config = dict(
    d_model=448,
    activation='swiglu',
    norm='rmsnorm',
    rope_base=10000.0,
    qk_norm=False,
    init_std_down=0.0,
    optimizer='cautious_adamw',
    lr=0.000462,
    beta1=0.9,
    beta2=0.98,
    batch_tokens=32768,
    doc_mask=True,
    steps=13563,
    dataset='wikipedia_en',
)
MLP neurons of a small language model. Each row is named by its layer, matrix (gate and up: input weights; down: output weights) and neuron, and shows model dimensions 64-319. Each number is 500 + 40 x the weight over its row's rms, rounded and kept within 0 to 999. Numbers have three digits each. A neuron's up and down rows have the sign that makes its largest values positive.
After each neuron's rows, "raises" lists the tokens whose logits its output raises most directly, leaving later layers aside.

L3.gate76:521490539560550514580481556574526498526539433439472513482490511431498469494490498500536528497571500485455536495519483478524512483532475557542471483538488575534496553553522487553478498454549460521554525511498524481489447478515504473538549484531497511489521454466516541498570536534535451510508524513485522450526441507544559514481549466465606511553499484422606496500487506494469425514481481506392551479530441518497442568485475499500468478462504541458534558484474547466536543518594462474417490441524536474512504456470516535510481507522533527455475459440454453451561437517503481437503538496538520506542476470524468535457452449581443545510509498580540443486469523539526488455491500536474527519563542517446551466547511524436505445445509571420511573536516479472497548400557526
L3.up76:530460550407420466474495547500540459465541449509412509488498481405488448434480533451502497467592479553462557445533483536449518561534571531545484470479484461497491498538528482485502522550439500532447456464430484512499434536509529541440571450515407487533543525498459461452556530492482494511509449518425517439466419538560533460492437482433551511551535510476553573556525551531531506508459472482425506485459490507564518530445486475543501508445497518541468535513431497455432487451547504486478528533471513467471503513465491457509516539542477513477468512525463531526456449552445535557481558523488548445475429500514479490429436580511507506509456521509508494514468531513454492491502501471465544560512506459381453548483571486479563536531483567501500506474497502484543519500538518
L3.down76:511490563540455447556455504504495529526564415517465508583514563522449516503581518469564535488523452515484529486485439502411475498447457460498515539594504513492469505499442436539531492442468464522579514526442459536513478508504509598476509457513508539481451504503481495479560589473498479500541491499471582475499544481519540576550445458453530494541517474463542556524488580448495472574476526505419476503483489468508441494461560468520498545463451499501453499504454578484522412503526434501513555442523537455568512456491448529443535486549436465408517495493476498495439421460441431473581546454548550432547430486508471555493493534572462532549448502476516447533546519578474466536460512509510508579533474443489590470504535440508561482465448561458548499537513485514421495505582463
raises: "osing", "end", "iant", "uls", "oser"

L2.gate460:535515553498478483491517437554500517506503454476573526454448493538551482539452531534477468551519533465614530475521426550449460512539563550515555537490485526555535507513518423449544482495503499545447463472569503479546532445509507514506514575449454522529490553469541493510513537415500537534468540446492552608541482473461485484475497540438481506488505516468500539568477516517457488501556516552554500528477521408493545512522483547457526511414491485529495504542448552464502559442561557437472526518485604522513502441459497467485588534506487498488524493490519521453460453421475431568520495450485479542498486473517545530521540477436445519412493489475515468492449443526486475491548431446467525473447549514562477480554555422545532488427441493528463531509538461468508494523506586
L2.up460:486553488518520466552513477432515538471576434522462506531498467464479461498577513491499514506530489458480401478527423446497487576522505446537526500468545567468480472571500440514447499442601468557454476431513456494575531485495546520522531470511552504411502562521472466467520511463522517506478512473556485484432559483491514526468425419471444415543542522493501492504521517476452524488503514440550573485508555517456489495460477479453489495539531554559505487449541500443509496483538513474547548499533519549571562511439457513534541486540477489439518440543515580578467521534505560455480528529471526452556566577547458530500500439502568515478547513428454478528443475514434440526501508534454518426537534423503527510467596506547494510465554522540476493517477504473448443538527479
L2.down460:503448496524437441550486500478494601477572495527481468480495470506503520522491519483471503517519469498543454500474540486487527500520454448509507568493575552517493506526500486468499460396524453494445527503469508518477515484477531533464488508519514468522538499526499542500500525445511452535614466446518475496483415477482530521481471472493464512495486460511490458522640587553491523564521463447548535540460500523562556509533444478440481536504455535568528516525476525497514505506522477495481509512558487549548506534504504495501491500533454458556525445445456526502381466471484489509490538448526541446471557547561510444492477424482574516517551469470464512511418478472485511418505516458516497481541539517572472560566466479541444447491526466490526532462549496492491528529476529
raises: "ed", "ens", "ains", "ede", "ons"

L3.gate849:560467570480448563520462457491490521425560496490478514509510464471484507521502483555488467535481528482474471468451507538531490487521499566482463458451472562522557452541503500566547499511486530488498562523484535565497464515442473418533538509484502489443523505546458505467458548518487487482500478474497488463537475499505489590519515519537524498533566525508483565531572531509433466536478493544449457459469541575474537481447534550512529520449463426403552451474441565472548451462495534531486571503490552419488502498485507431500481430496492555431421418567473489481499491463555583438526494494512459528493583496473477523491442546497456584533486503450445453499476551476488520509467587469496484469484479440539564486516545487508456475430413470504445541582527466564466403450566513
L3.up849:524506447459527561542553460568516579512485438434511511485542512492526430503533497495471477460470397498532491457478489519521414519486520456509511476434458560487494506517525533558459548473544553552493468473462501457554559475535561435502538534508474433478485494527556452534434571470495518455421540424504525473581539454548485457537515554541544555533497495562543550532513474457444529427516548542474513511472488514466466497547462587498550529450455495558419506502542532447441478496440409551486527544532492498580487497511489435490462504492574549504478505553452527499523550504472493433412502452493576465507576522422476474513493531466469473487451464541482501507527491472485482501521478479454421483420483508541491554492508444512454565520513524454444485517447494492511503417553447
L3.down849:528471533505493481487466487489495439439465452504465521547505469490485472546485501510557528488438459493490482450448469536411425503456560472470535437433553562445557507536523528547459511551463514517439476536469473523523495492464543542514466440481482486504453491495484413461494492487493583561555524513523550475458508451487452521489603514503543563493507504502422558474480531461503511465518585439541568467464542418479576511476509535533600549498473459462467494493518450490481464507466465534504451478500508563481501460455489448506517478525570520461503524527470483587546533548467480501518483475545520510489474527522439497529464562560508553424447510543508433483524477457511515599498530518465448542496539486408444516552421460581497538523407461580439404513536470578466500483473448
raises: "th", "ach", "st", "res", "to"

L2.gate279:532565469474534501515433441455529555436477546517533506487543539561503536523500493493475511460470491498455479454533517506448542455536451576517510544555490486525467477504472521569529451497397537564505534432544580539544565460467466518451516491449542447401480513480538507490502537527472542491544551545485448498461475461514507435557495453501434458545490503462523511439443498535547416534482492491501448462552525461528448597471507513527470511484524505537552564469473513455517522456483574499469517479452457594469515443445552572441584564558577555533545498528489534499496479474548456470544463412512504445526494539514469483500493567498615523497527493550484425583567472485489486460519536493521505485514515552474549564525469455522454451469532502490486503521496469472466518453524534
L2.up279:546510512562418511534459480515505477514473482554466522545440446452553559470512519539475444517542514457453476511561455504470584503548516482485473431483574489435468455494531518420499535437479477503430509496513468544557505533461457466476424526515463502566443492475503457552523566468513466494594428489474524499440480470545491542570445468461501526513454458549535497500427563560539473502492447505513605440516468432435497558459512569503525479543562587487561451559493488575530488436396520533545548497498484525509471499475485479438503510528522448474446522487529619481473531467459554490519546397500487459508536564485479523502454483499541455518524453515487524523548499500471492423546549510541569478466569449537494510542549447518494425525529494475481466517508493494477498576493515
L2.down279:505510513504450529450493436505533509457492514468513498521475473556513567528539525585509540484544474548506437508530528606615522464494495521489509479506503567427462429566512543465489492483420508563463529490496523524552492578486494478476474552508449512421449498426477515518523498462528507468556470531457517568469461487507469495547500498478517512535504509460521520467446573505514444502511476487486516561626438515476530526446488538501487490524568511580476468552458517568512474492459522494504547475469465584512525493456435509477472630476544505537472495492453497455444484505495528444498520533498496412462525560428469442529498559421463465521457534534478434541489487513490468472541588506538525502504562500528507505549507449548552513512568513505552457549484486535525483516549562
raises: "Other", "See", "Se", "App", "Or"

L2.gate478:532537496529499483522556446465452413487490521493586483515543485463450482500459454462458487520478460512459521484449558479525523474552578526543524461492451438513484483459514460542501453474469530485500521515410436515521490540463462564489571477591488509458517549458519531494421468423553481555538462431519508424482537568537547442535541465497503470461428456462537488559563457533535538460519483483462523588438524539524588487504597569443568478456496493478475442408548549533437546508540502470559510513432516495467467524496446475518489502541508566519483449538575529512493483446473471565475441523528524476502504497426493431499486527539507478480480489534480507533453473477503518517430475539450485521564555473505510528506479506470469508538498509440523493466456505505540476430492482
L2.up478:534473527534494598454458479549444494448437468474570535510478516458519525576483486536454529519570506486529436520467558537465485456487539544480478452433422563431461544520520517467492510608460479519572451440512493482492526552494441478529525506536503476441497523396472524431454541525506517454511519500486457557423494529486533509530481572531447466443485538517517453577565481417460582508555449565491526432455487567500463522481509466490536513480497438520505471523477500498490506430439490471448551493536498578437461504541450436547499539565472505502502448522413455433546493494530446519464526501531547490496460529460467556528534475506415459557481425488517516499484452507527469407465453568472458434533459528497528547574474538544473551473604504523503477482441543468533553525493521
L2.down478:522501481589461548512403659468535445466462522491452506485466581477539521521526491447549472506515463527483540470503595463403481555496514483445500520448476528476485530504546516464488432563498526475538541536509490514475496504411441489505538545533440448471482500504516554492553504578517519454506487528550459507496574510476485523478484481524451429464472504493501475522530454462474547423517554530439517445486562540523476569467589488441534539501479437480523470465465423518462491472469471513377452496544565482487523484573446440506501482489544499542531581533520509552460498456506511465502547504513524532519529562480464502553470452431514462517467567525526541478519396568474513509514446592487462509514527423540461603499535508533484509565554428494480473494464491412540522489526492
raises: "hn", "hl", "ft", "que", "ques"

L2.gate386:437498500431555490479554468448492494463416491527484551489525505511467560489506522597484468493515504508536479417489550485533435453438501537457518529437548535475561452457489494530482460468440535572509484518466500468491494445531447532486526417507551461481522472514461456446437530447467553533465454504501550533542473557541443611540448477599558471476464460471515462497438584505522591440489515460485427496518521481557552472572455446472515480450441567529464492544565512504537531447539509519469551446551503488531467541570540452498540517539454544456483467517495538459548509439542496460475469487495511509446481447494527441493525468504456568571490549477564537499504544465452440478452476572539438541538511477519508485441535438475526533513486535530559581422486462572473482477501460
L2.up386:462498499475498467545414560495522469496487557479468512584492569432539495477533529545475525481525565436428445517533518473489434541462504468528553537466509466563562562485493459476442575475488540538481524522479574436526511491512442566514504503549473483385533532499531436506449568528444470476509539422510503510518470492526457536514421548509440467563516528504506516527442610526461446473523530527494515544445487529514471474569537488588600450461511475530500517440525472444541504436506590511500531471454536489539472539491469527443455495509461510526562484515453466516540464507491552492528499561487545532522518503569479474488564478481520565538517493520491503454452487537524499427521482461547507458473445464504534484479572496486534467499449480444472524521468571522526480424458526
L2.down386:469499528498509483474537450509517540462487528477475522460535476545482527484451568517515474536491522488515546403483446482572455528491515479539478494492510489490484491479574507555470472530503420505482497486513479399463494491503504499508465519511522496496537479525520442471467536474480513484468536536541485472521556513502455554461559523511516454513456528472452541510483523450501559501462514478533417522543420513461541474497429516491474484500556467498532520562532458486466520531547451552508487525563454460456517509454346485456480558473475474523524495549586525446472518450437498508531473520531426493408520481471506478499500503573490469519457520461553475481515542512444500564545533532513471540467490577457474519527499518474524520497462495542504525495461520601440497460541520
raises: "Following", "===", "During", "According", "After"

L3.gate671:534535417556487550457490481535550557497517561505499529480515478533545516565479515503546516456432495458549469559443497522525538550508462544414547522525514553498518464516461467489491573502591421510440462452580481500542468500419546481478495542536458550541465536440458533525574497486473510511521472443468483495437478537520499482459505533547470508498519454493521463514418514540480453452514556568498547438539417536465530455523501509452555568512451480521463438480547547587469456473516481491513472534529441483447510555531571423535447487504513496474517419519498480494543466498532542489466443453563557536546509499452492497467513574526525494583465526548483501515526475443467489483462513577482473482517511510451478429566519464465578546467585464571485554550491486449468528488564506
L3.up671:494531519532528527524526442497381515489449545560467499492428409465526452451487508434481542537491508427470536435490453502421497502538488537520524523455564457440497489456477466517497551508528510466589459530435483522541593462482532504495500462428476501491441559525472534451453550563543505550525481552424523477486494558510519501517512484469521464514437492555527523500496526560443509512512587508439578522500502462478493493509450459543557495503398538451498502476564509472514564450455547489529540559436488565490530513555521471576438508462555470545560505493483502554507531449499521566422440488506500503541507496485470507498526513504454554531505420514505516563499495535522520538535438441457508509496519488425534514586474446448543556512532441489508502476410531420468478542563563
L3.down671:429514514480495485539530553469549489543497481494458495563477565491515502479491538494514459521508450474553490489477570434410528497494502460527526475501547511467547463538501493467485479523489515438488446502524488527529420426532499394497452469486506427564495485465485485459543491529509464476542479461558404496506500540526493538471572481505412494499547473518493459467424518531466536545464484526466560434494557504542524497445528545534560486525467570486434503547551455516551519496476483444489481446499521569508520547530569496439533484517531439482571589511533504449529460484482508543547548511488482497506511516503584528494481478554556493494435527523472535495473513576517529541501474465503452473471486418479436501443489469544501484474484512558472500480480502458536545492512591
raises: "ct", "ors", "ign", "leg", "ons"

L2.gate21:516510433499532468490558436469515517509461538482461491461532523452527528457534588483524489484541433426511533501504492500526472455549465526517489570531460500533491531475543451417483468473518528554493593523475478484570490520425514470518401404482540470459568500483476467507535469520508419464496546535444564484549430475569511527531583462441468507517449570574547550468502524551470522478596514528518525481473467486508542464462502526533525521527470525527510490506532506526496552487552458541455491555439507451437433470509493465541459540493484530406515522562486482502527560505465518530548583511515526524556453527441481484467564399477466463557568467584468453438495533428534487457505391508439438546505476485475426526534513477501520540474491531478529538519502528425512565481535526
L2.up21:540516454531531557561456479555523491554454579425495460466509504485457543470495503466494521469543561449562552540514530502553414468484470492539531540513374529521457475503498555487446474535496600561542491486495457533555522442477456497515500529478481413550496515508469470542451458463469496513406461494440543451493448441493468507511479419473534439468525467462467489505467448464523537484484543512515422457482508509510479474533448488480481497487537460483484477552452524480491473571443472507499530495447497508503467523437534466499513481522553502512517467422501481547485464439472515461524481567462453475472495530494554468500555446483549495549501480566533499510500486538504442544492443531453480486470501518454475398457496422475454559553563584545543477486498548522554493507423551
L2.down21:482526483457438549498469445474498551451474459440572455446465552525473482503527471511552494508572428509502450517518486482564501532506541509506502507467545526458496476437472571506462497525521532531493550485504539501439415439505452455539564577481462466457532485454533531488469548517517458487388459532491514518471518506519476461552463518504536526465478574472393456446537487491525427527448463445422468519539516440488449481506543522463535512444503490536495492512456526494517518485451481511568497491457518505533478470453503462530474534472514526502478453459595485527488516449494470457500462483508450530544558440519465530451445515492536504501424510538590543552514479572446437582496471529495562495425557479540558494496457458521512508492487470548458516428468490479528500504397508
raises: "'", "’", ",", ".\n\n", "."